config.toml
d_model = 448
head_dim = 64
norm = "layernorm"
tie_embeddings = true
parallel_block = false
init_std_o = 0.00349
init_std_up = 0.0178
optimizer = "adamw"
lr_mult_o = 1.41
beta2 = 0.95
lr_head = 0.0043
grad_clip = 1.0
decay_shape = "cos"
doc_mask = false
dataset = "wikipedia_en"
MLP neurons of a small language model. Each row is named by its layer, matrix (up: input weights) and neuron, and shows model dimensions 32-95. Each number is 50 + 12 x the weight over its row's rms, rounded and kept within 0 to 99.
Before each neuron's rows is what it responds to, as a language model described it from the Wikipedia text at the highest values.

Mid-word name fragments. Word-internal subword pieces, mostly inside given names or proper nouns (Pat-ric-ia, Constant-ine, Nor-bert, Af-ric-an), occasionally inside ordinary words (consp-ic-uous).
L3.up1205:55 36 65 56 41 26 59 53 44 23 47 54 47 49 44 40 51 43 32 73 29 61 20 20 62 45 65 57 49 59 60 57 66 49 65 45 45 54 76 50 38 41 81 58 54 49 57 60 74 58 51 49 39 47 55 59 40 57 61 59 49 60 48 62

Mid-word subword fragments. Short word-internal pieces such as c, al, ab, r, ol inside split words and names, e.g. vac-c-ination, A-c-ademic, Is-ab-el, liber-al.
L3.up186:60 27 45 39 31 50 44 49 54 57 47 50 24 67 53 38 47 41 27 55 34 57 38 53 60 41 66 70 41 66 54 59 62 61 48 46 55 48 50 47 56 60 51 37 62 43 57 60 33 37 61 64 48 44 56 67 64 63 40 24 44 41 54 70

Clause-initial subject pronouns. Subject pronouns (he, it, they, she, There) opening a clause after a period or comma, before was/is; also en dashes in year ranges and opening word-pieces like b, cle.
L3.up156:36 38 46 61 56 47 51 28 48 36 35 61 38 58 50 55 59 38 47 55 55 50 59 44 53 69 40 48 77 39 50 23 43 59 45 52 53 58 59 42 54 56 41 56 42 52 53 44 49 46 54 35 67 34 58 51 58 58 36 58 50 42 27 60

Word-final piece of names. Final subword pieces completing proper names and titles, often in tables and credits, such as Parent-s, H-anna, Sturd-za, Nirv-ana.
L3.up670:48 66 58 77 50 46 52 53 81 49 46 44 57 53 53 62 52 56 44 45 36 64 50 42 43 32 57 46 47 65 60 63 50 65 34 42 43 43 56 52 46 43 43 38 36 65 37 48 63 77 62 47 52 30 62 36 63 39 58 52 60 52 44 58

List continuation points. Commas, "and", semicolons between coordinated modifiers or list items (darkened, smoke-filled), plus nouns after his/her (his chest, his research, his duty).
L9.up1136:58 52 39 45 45 63 35 51 36 44 59 54 65 50 39 69 61 42 60 46 57 60 46 23 40 63 44 39 43 43 33 44 51 61 75 44 51 52 74 69 54 60 62 42 47 63 77 50 67 56 72 87 32 36 53 66 66 48 50 53 63 44 46 64

Mid-word pieces of rare names. Non-initial word pieces inside long, uncommon, often foreign proper names or terms, such as Palemb|ang, Calc|as|ieu, Magom|ed|ov, often in tables and lists.
L9.up174:45 59 56 40 61 56 51 35 39 42 44 59 53 47 35 62 15 54 49 55 53 80 36 32 49 58 52 58 51 53 45 35 58 52 41 49 49 67 25 49 63 45 59 67 46 53 64 49 45 30 50 56 57 43 59 53 65 56 46 18 61 54 60 50

Words inside creative titles. Words partway into the names of books, films, songs and shows, often a number, colour, the or possessive 's (Four, Two, Blue, Stalin's).
L10.up1059:44 44 52 48 49 44 34 44 38 46 44 68 52 43 56 66 52 60 42 20 38 48 30 22 44 29 44 48 70 51 47 52 75 54 46 68 40 44 50 43 59 73 49 41 48 63 58 48 52 38 49 61 48 55 58 47 52 61 46 56 63 47 51 47

Mid-word subword fragments. Short word-piece tokens inside a word split into several pieces, often right after a hyphen or single letter, as in h-tt-ps, go-b-etween, lotus-sh-aped, man-age.
L3.up1042:39 65 39 50 56 39 38 32 58 36 50 67 32 31 49 54 58 38 47 42 54 60 60 60 59 63 55 47 84 40 41 44 44 65 68 50 47 43 76 36 58 60 38 57 32 56 47 43 36 46 48 38 49 37 50 37 53 59 47 43 52 44 46 71

Mid-word pieces, number separators. Word-internal fragments inside longer words, especially ph in telephone, Memphis, macrophages, plus colons and dashes between digits, as in 8:30 and 2019-06-30.
L3.up1290:51 34 45 51 47 40 64 55 68 52 46 66 30 44 33 61 20 47 55 31 68 55 68 56 39 54 47 45 73 62 47 33 48 39 71 44 39 62 61 44 40 39 83 26 32 35 56 64 36 62 64 52 56 37 58 44 72 46 48 47 37 46 63 45

Mid-word fragments; area units. Word-internal pieces right after a short word start, such as pe-as-ants, che-es-es, black-m-ailing, and units of area or length after a number (m², square foot, area).
L9.up390:41 34 46 66 42 53 55 61 55 75 58 59 59 41 20 57 53 41 35 55 32 57 45 47 42 50 50 60 68 60 60 57 58 58 45 44 44 73 69 29 60 25 75 60 57 42 48 51 54 46 56 59 43 73 60 47 87 35 33 31 57 50 51 63

Word-initial letter fragments. Fires on a lone first letter or short opening piece of a word broken into subword tokens, mostly in song, album and film titles, e.g. L(overs), H(ave), W(idowmaker).
L10.up681:50 39 44 68 44 41 53 53 54 32 64 69 42 46 28 34 52 45 36 38 66 58 61 55 44 52 50 75 60 32 59 66 30 40 54 53 44 49 69 39 46 69 57 61 48 59 41 56 59 58 56 66 38 40 51 22 68 65 59 58 57 41 36 69

Final vowel of foreign names. Final vowel piece (i, o, a) ending split non-English names and places, e.g. Mani, Paramaribo, Shimoga, Rossi.
L3.up207:52 45 72 57 44 47 38 55 45 25 21 44 59 46 52 42 72 29 48 51 55 63 47 49 69 51 48 53 36 53 50 44 43 59 44 39 70 62 54 53 59 68 52 59 45 48 45 68 38 49 28 50 48 47 54 50 47 44 72 64 38 61 43 56

Word-start fragments before suffixes. Opening piece of a multi-token word, mid-sentence, that a suffix or second element completes, e.g. accompan(ied), spe(ak), digital(ly), coal(ition).
L9.up1336:49 48 47 43 69 40 54 43 38 48 44 42 26 54 48 57 49 58 41 46 52 41 46 30 63 71 26 71 50 57 60 37 50 47 42 55 41 52 34 56 68 82 57 46 58 52 83 73 73 53 59 50 66 60 68 38 41 41 64 57 58 53 47 53

Inside title-case names. Word or word-piece in the middle of a capitalized title or institution name, e.g. song, album, book or film titles and institutes ("I Only Know", "for Advanced Studies", "A Man for All Seasons").
L10.up18:49 36 52 22 57 51 46 45 43 70 39 78 57 53 61 51 51 51 36 33 66 37 40 22 56 38 53 51 59 46 36 56 75 56 50 48 35 63 27 41 55 54 51 38 37 65 56 67 36 36 46 43 31 45 56 38 65 59 60 37 77 58 36 53

Inside acronyms and codes. Non-initial letters or digits inside acronyms, abbreviations and model codes, e.g. RCA, FIS, NEA, C1, B-47, often inside parentheses.
L9.up257:62 40 54 69 53 52 40 26 39 43 33 48 63 55 68 49 57 54 47 52 73 46 47 32 41 50 49 43 54 33 52 56 62 62 53 67 67 58 44 25 47 52 32 68 28 50 41 44 67 48 43 53 56 61 51 50 77 56 48 64 44 36 41 58

Music recording verbs. Words like recorded, released and hit in music articles and song tables, plus scattered mid-word pieces such as Ch-op-ra and Di-ep-pe.
L3.up469:45 51 46 51 22 41 55 36 24 51 44 71 56 45 50 54 39 55 60 51 57 44 61 33 36 44 40 69 70 23 45 39 55 61 39 61 57 60 75 44 51 58 77 42 25 41 69 59 64 57 47 64 58 64 50 49 72 51 48 53 63 54 69 66

Large-number magnitude tokens. Number magnitude pieces such as 000 after a comma and million after a number (27,000 copies, 3.1 million views), plus weaker quantity or prefix words like over, pre, much, %.
L3.up242:51 61 47 59 43 40 55 44 48 61 22 59 42 56 79 42 50 52 44 42 50 58 45 35 35 38 61 54 51 55 36 57 70 55 48 63 52 58 66 39 73 53 47 22 38 58 49 46 54 51 26 49 57 32 56 45 43 56 45 44 74 43 55 58

Repeated subject-name endings. Final word-pieces of surnames or acronyms already mentioned earlier, recurring as sentence subject, e.g. Sakag-uchi, Krasilov-sky, J-OC; weaker on the, he, and empty table cells.
L10.up157:59 58 43 64 41 56 58 44 45 58 31 69 50 53 45 56 58 42 60 35 39 44 62 67 67 56 65 58 55 40 44 30 40 52 68 60 57 70 65 57 41 86 29 57 40 61 45 33 45 37 32 60 61 58 65 34 45 47 35 52 37 39 56 40

Word-opening subword fragments. Short consonant-onset pieces that begin a longer split word, such as -sh(ow), Kn(ow), Sm(ile), sp(rites); also numbers in data tables.
L10.up51:49 56 32 34 66 48 57 40 43 35 44 55 60 42 66 46 48 55 48 51 60 53 39 29 75 36 21 61 57 43 56 37 39 72 39 68 57 57 54 32 48 67 63 41 31 60 72 71 55 47 34 45 28 36 50 23 59 55 62 53 56 45 68 50

Split word-initial letters. First-letter or short first-piece tokens of a word split into fragments, often W, M, w, usually after headings, line breaks, quotes or parentheses (W|omen's, M|any, w|hen).
L9.up3:29 60 48 23 48 45 39 62 55 46 56 50 31 57 59 33 31 49 57 44 50 41 55 59 55 55 46 56 57 23 51 50 24 44 56 49 37 47 56 35 56 57 70 59 34 56 44 67 45 62 41 55 40 49 61 24 52 33 43 52 52 67 30 50

Mid-name function words. Function words (the, and, of, to) or opening name pieces inside multi-word titles, proper names and lists, e.g. "The Big State and the Servile Mind".
L9.up1348:36 42 32 40 75 60 33 51 59 53 39 61 62 69 40 63 57 45 64 42 64 51 37 41 57 66 69 53 52 58 34 51 62 54 48 51 54 51 45 62 70 68 56 54 62 58 62 59 45 41 28 31 46 37 50 60 46 67 43 52 38 44 28 50

Table row-start cells. Empty cell or space at the start of a table row, just before a rank number like 3 or 4 in sports and music tables; sometimes word-piece continuations.
L10.up452:51 25 52 49 73 58 31 40 50 56 40 59 52 44 54 53 57 48 56 42 40 51 46 41 56 78 28 53 56 43 47 30 51 55 55 55 32 52 46 62 50 53 61 49 65 69 87 37 68 39 53 63 64 63 55 44 58 46 47 61 67 37 59 51

Proper-name completions. Final word pieces that complete proper names of people and places, often in tables and lists, plus following 's, a or commas, such as Chișin-ă-u, Takaom-i, Emma's.
L10.up679:53 55 56 46 52 40 52 59 51 33 57 48 34 49 51 45 59 32 34 50 48 65 54 45 61 55 71 62 46 40 50 47 53 54 52 42 70 76 45 51 51 51 25 59 49 52 49 44 39 51 32 38 48 45 58 42 55 60 61 32 43 44 52 46

Title and name fragments. Word pieces or short words inside capitalized titles and names, e.g. Only in song titles, Ann in names, ad after D (Daddy, Dadikh).
L3.up931:42 51 38 44 55 41 50 55 53 37 42 47 64 60 46 60 57 75 58 72 57 57 51 50 65 46 29 54 64 36 60 45 45 56 57 50 39 55 35 70 52 52 53 42 35 42 62 59 51 68 45 42 26 31 49 49 38 52 64 59 69 47 38 49

Start of predicate description. First word of a description right after a subject and is/was, comma or title heading: a, an, first, American, highly, very.
L9.up1463:53 60 61 55 51 51 65 49 47 57 61 48 45 57 53 36 35 46 52 61 40 47 55 52 35 75 54 66 53 51 58 50 56 49 46 35 46 62 68 26 53 40 53 44 38 62 59 72 49 32 48 58 32 71 70 44 44 57 44 47 52 23 33 55

Name-completing final pieces. The last word piece or digit that completes a multi-token proper name or model code, e.g. ZAZ-965, SaberCats, Matadors, GT300.
L10.up696:70 64 59 53 46 50 44 50 31 50 64 63 32 53 55 46 47 72 57 44 40 47 31 53 47 59 47 59 54 43 57 47 66 64 52 63 52 54 42 50 44 62 45 56 38 68 45 23 65 54 48 42 67 47 38 23 54 54 58 52 69 32 36 51

Foreign-name word pieces. Mid- or end-of-word pieces, often a vowel like a, i, ar or ari, inside non-English proper names and titles (Ush-a, Qarab-a-ğ, Murak-ami, Qat-ari), especially in tables and credit lists.
L3.up1322:53 57 40 51 55 47 43 48 54 39 75 51 53 35 58 72 67 42 54 54 39 41 44 60 50 50 35 44 58 67 49 68 49 45 32 50 85 56 56 51 47 65 41 32 30 53 38 45 38 50 32 42 47 51 50 22 42 51 53 51 61 61 36 35

Mid-name word pieces. Interior fragments of multi-piece proper nouns, mostly given names, also places and foreign words, e.g. Push-pa, Pet-ra, And-rea, Gab-ala.
L10.up461:39 46 51 37 46 53 40 31 44 68 35 49 32 57 39 61 48 49 60 64 56 38 63 63 61 24 22 72 59 43 31 36 58 56 51 47 49 65 34 58 65 68 49 51 33 63 55 39 39 40 41 37 51 45 34 65 53 56 48 44 41 56 54 59

Inside creative work titles. Word pieces in the middle of titles of songs, books, films and episodes, such as to in I Only Know How to Cry and inding in A Finding Adventure.
L9.up746:43 51 45 12 70 73 49 57 40 64 52 78 57 58 62 55 40 47 44 39 55 72 36 40 70 36 55 56 63 54 35 53 41 47 66 46 38 49 42 43 67 68 65 50 42 71 69 43 48 41 42 37 40 40 50 41 46 80 57 43 66 42 38 52

Word-initial compound pieces. Fires on the first piece of a word or compound that a suffix or second part will extend, such as peak(ed), high(lights), over(turn), cover(ing), far(ce), and "It" before 's.
L10.up1489:48 53 47 62 64 64 42 45 40 52 67 58 46 30 53 39 68 44 59 24 39 60 68 41 38 55 48 77 60 45 34 45 68 51 55 62 55 62 62 58 67 56 68 49 36 54 30 42 51 42 56 46 80 49 61 57 52 43 41 25 81 55 46 67

Mid-word subword fragments. Interior word-piece fragments inside longer words, often before suffixes like -ion or -ical, e.g. Profess(ionals), pe-as-ant, Bi-ograph-ical, con-greg-ations.
L10.up1190:46 56 74 17 40 34 51 39 35 72 58 51 51 41 61 38 51 49 43 54 38 58 29 63 54 26 63 64 46 58 63 64 75 63 56 33 45 57 64 54 61 50 60 51 43 45 56 66 45 42 54 48 17 63 56 72 54 44 58 32 53 67 54 66

Names in lists and tables. Fires on word pieces inside personal names (Sic-il-iano, Ferr-as, Pat-ric), nationality adjectives in eponym lists, and year digit pieces (199, 200); weakly defined.
L10.up1232:21 68 45 70 35 25 59 44 46 57 55 58 58 54 53 31 56 44 48 75 18 34 51 43 53 51 56 61 63 47 40 42 53 47 27 37 28 47 42 45 57 68 77 23 22 56 70 49 70 61 39 53 49 46 59 50 46 56 45 40 47 53 39 71

Numeric compounds and table cells. Tokens right after a number or ordinal, such as the noun in four-group, two-game, first place or second-round, and pipe separators after numbers in stats tables; weaker hits are scattered word pieces.
L9.up159:41 55 33 60 41 51 61 40 51 54 41 48 41 65 43 69 49 63 52 56 64 52 48 30 65 51 50 43 57 40 41 32 39 52 57 45 46 57 42 77 53 39 63 40 52 53 51 60 52 68 39 54 71 63 59 49 51 56 46 53 43 31 42 55

Surname-ending subword tokens. Final word pieces of a person's surname that complete the name as sentence subject, such as Griff-in, Eman-uel, Pres-ley; also subject "he", "would".
L9.up557:33 55 41 50 58 63 49 44 36 56 60 36 31 50 66 53 53 72 45 55 46 54 60 63 67 69 57 72 74 50 43 57 45 55 61 51 57 80 40 50 53 29 32 48 24 34 69 36 50 27 32 41 49 64 58 29 41 40 42 59 56 66 58 52

Word-start subword fragments. Opening fragments of multi-piece words, often a compound's second element (snap-sh-ot, foot-h-ills, check-p-oints) or after a quote; also be after to.
L9.up608:36 32 40 38 46 47 50 44 54 61 64 71 47 48 35 59 52 66 53 43 46 59 49 36 57 30 31 49 45 33 40 45 37 64 17 46 51 54 48 50 47 46 57 45 50 49 49 82 58 51 39 48 43 54 59 40 48 59 67 34 57 35 49 58

Proper-name word pieces. Word pieces inside or completing proper names of people, places and weekdays, such as Ray(onier), Naid-a, Qurs-ay, Frid-ay, Ritch-ie.
L9.up1046:45 60 64 41 52 51 39 58 50 52 67 51 39 55 43 62 49 65 42 48 43 63 42 34 56 42 21 79 51 52 47 61 61 54 47 36 54 50 38 59 65 27 48 59 36 37 39 40 48 74 38 44 67 45 50 42 46 46 70 43 49 50 61 63

Sports results table cells. Cells and separators in sports and competition results tables, such as the colon in race times (1:17:35), pipes and spaces before scores, plus scattered mid-word pieces (kn-ives, R-ush, Dou-bles).
L10.up1487:20 58 56 27 56 56 55 42 46 45 44 50 64 44 61 58 44 60 55 49 35 32 50 64 52 61 46 67 56 47 53 42 53 56 67 36 47 50 40 42 57 61 29 63 72 64 66 38 62 36 36 56 64 60 62 47 27 51 55 51 38 41 58 49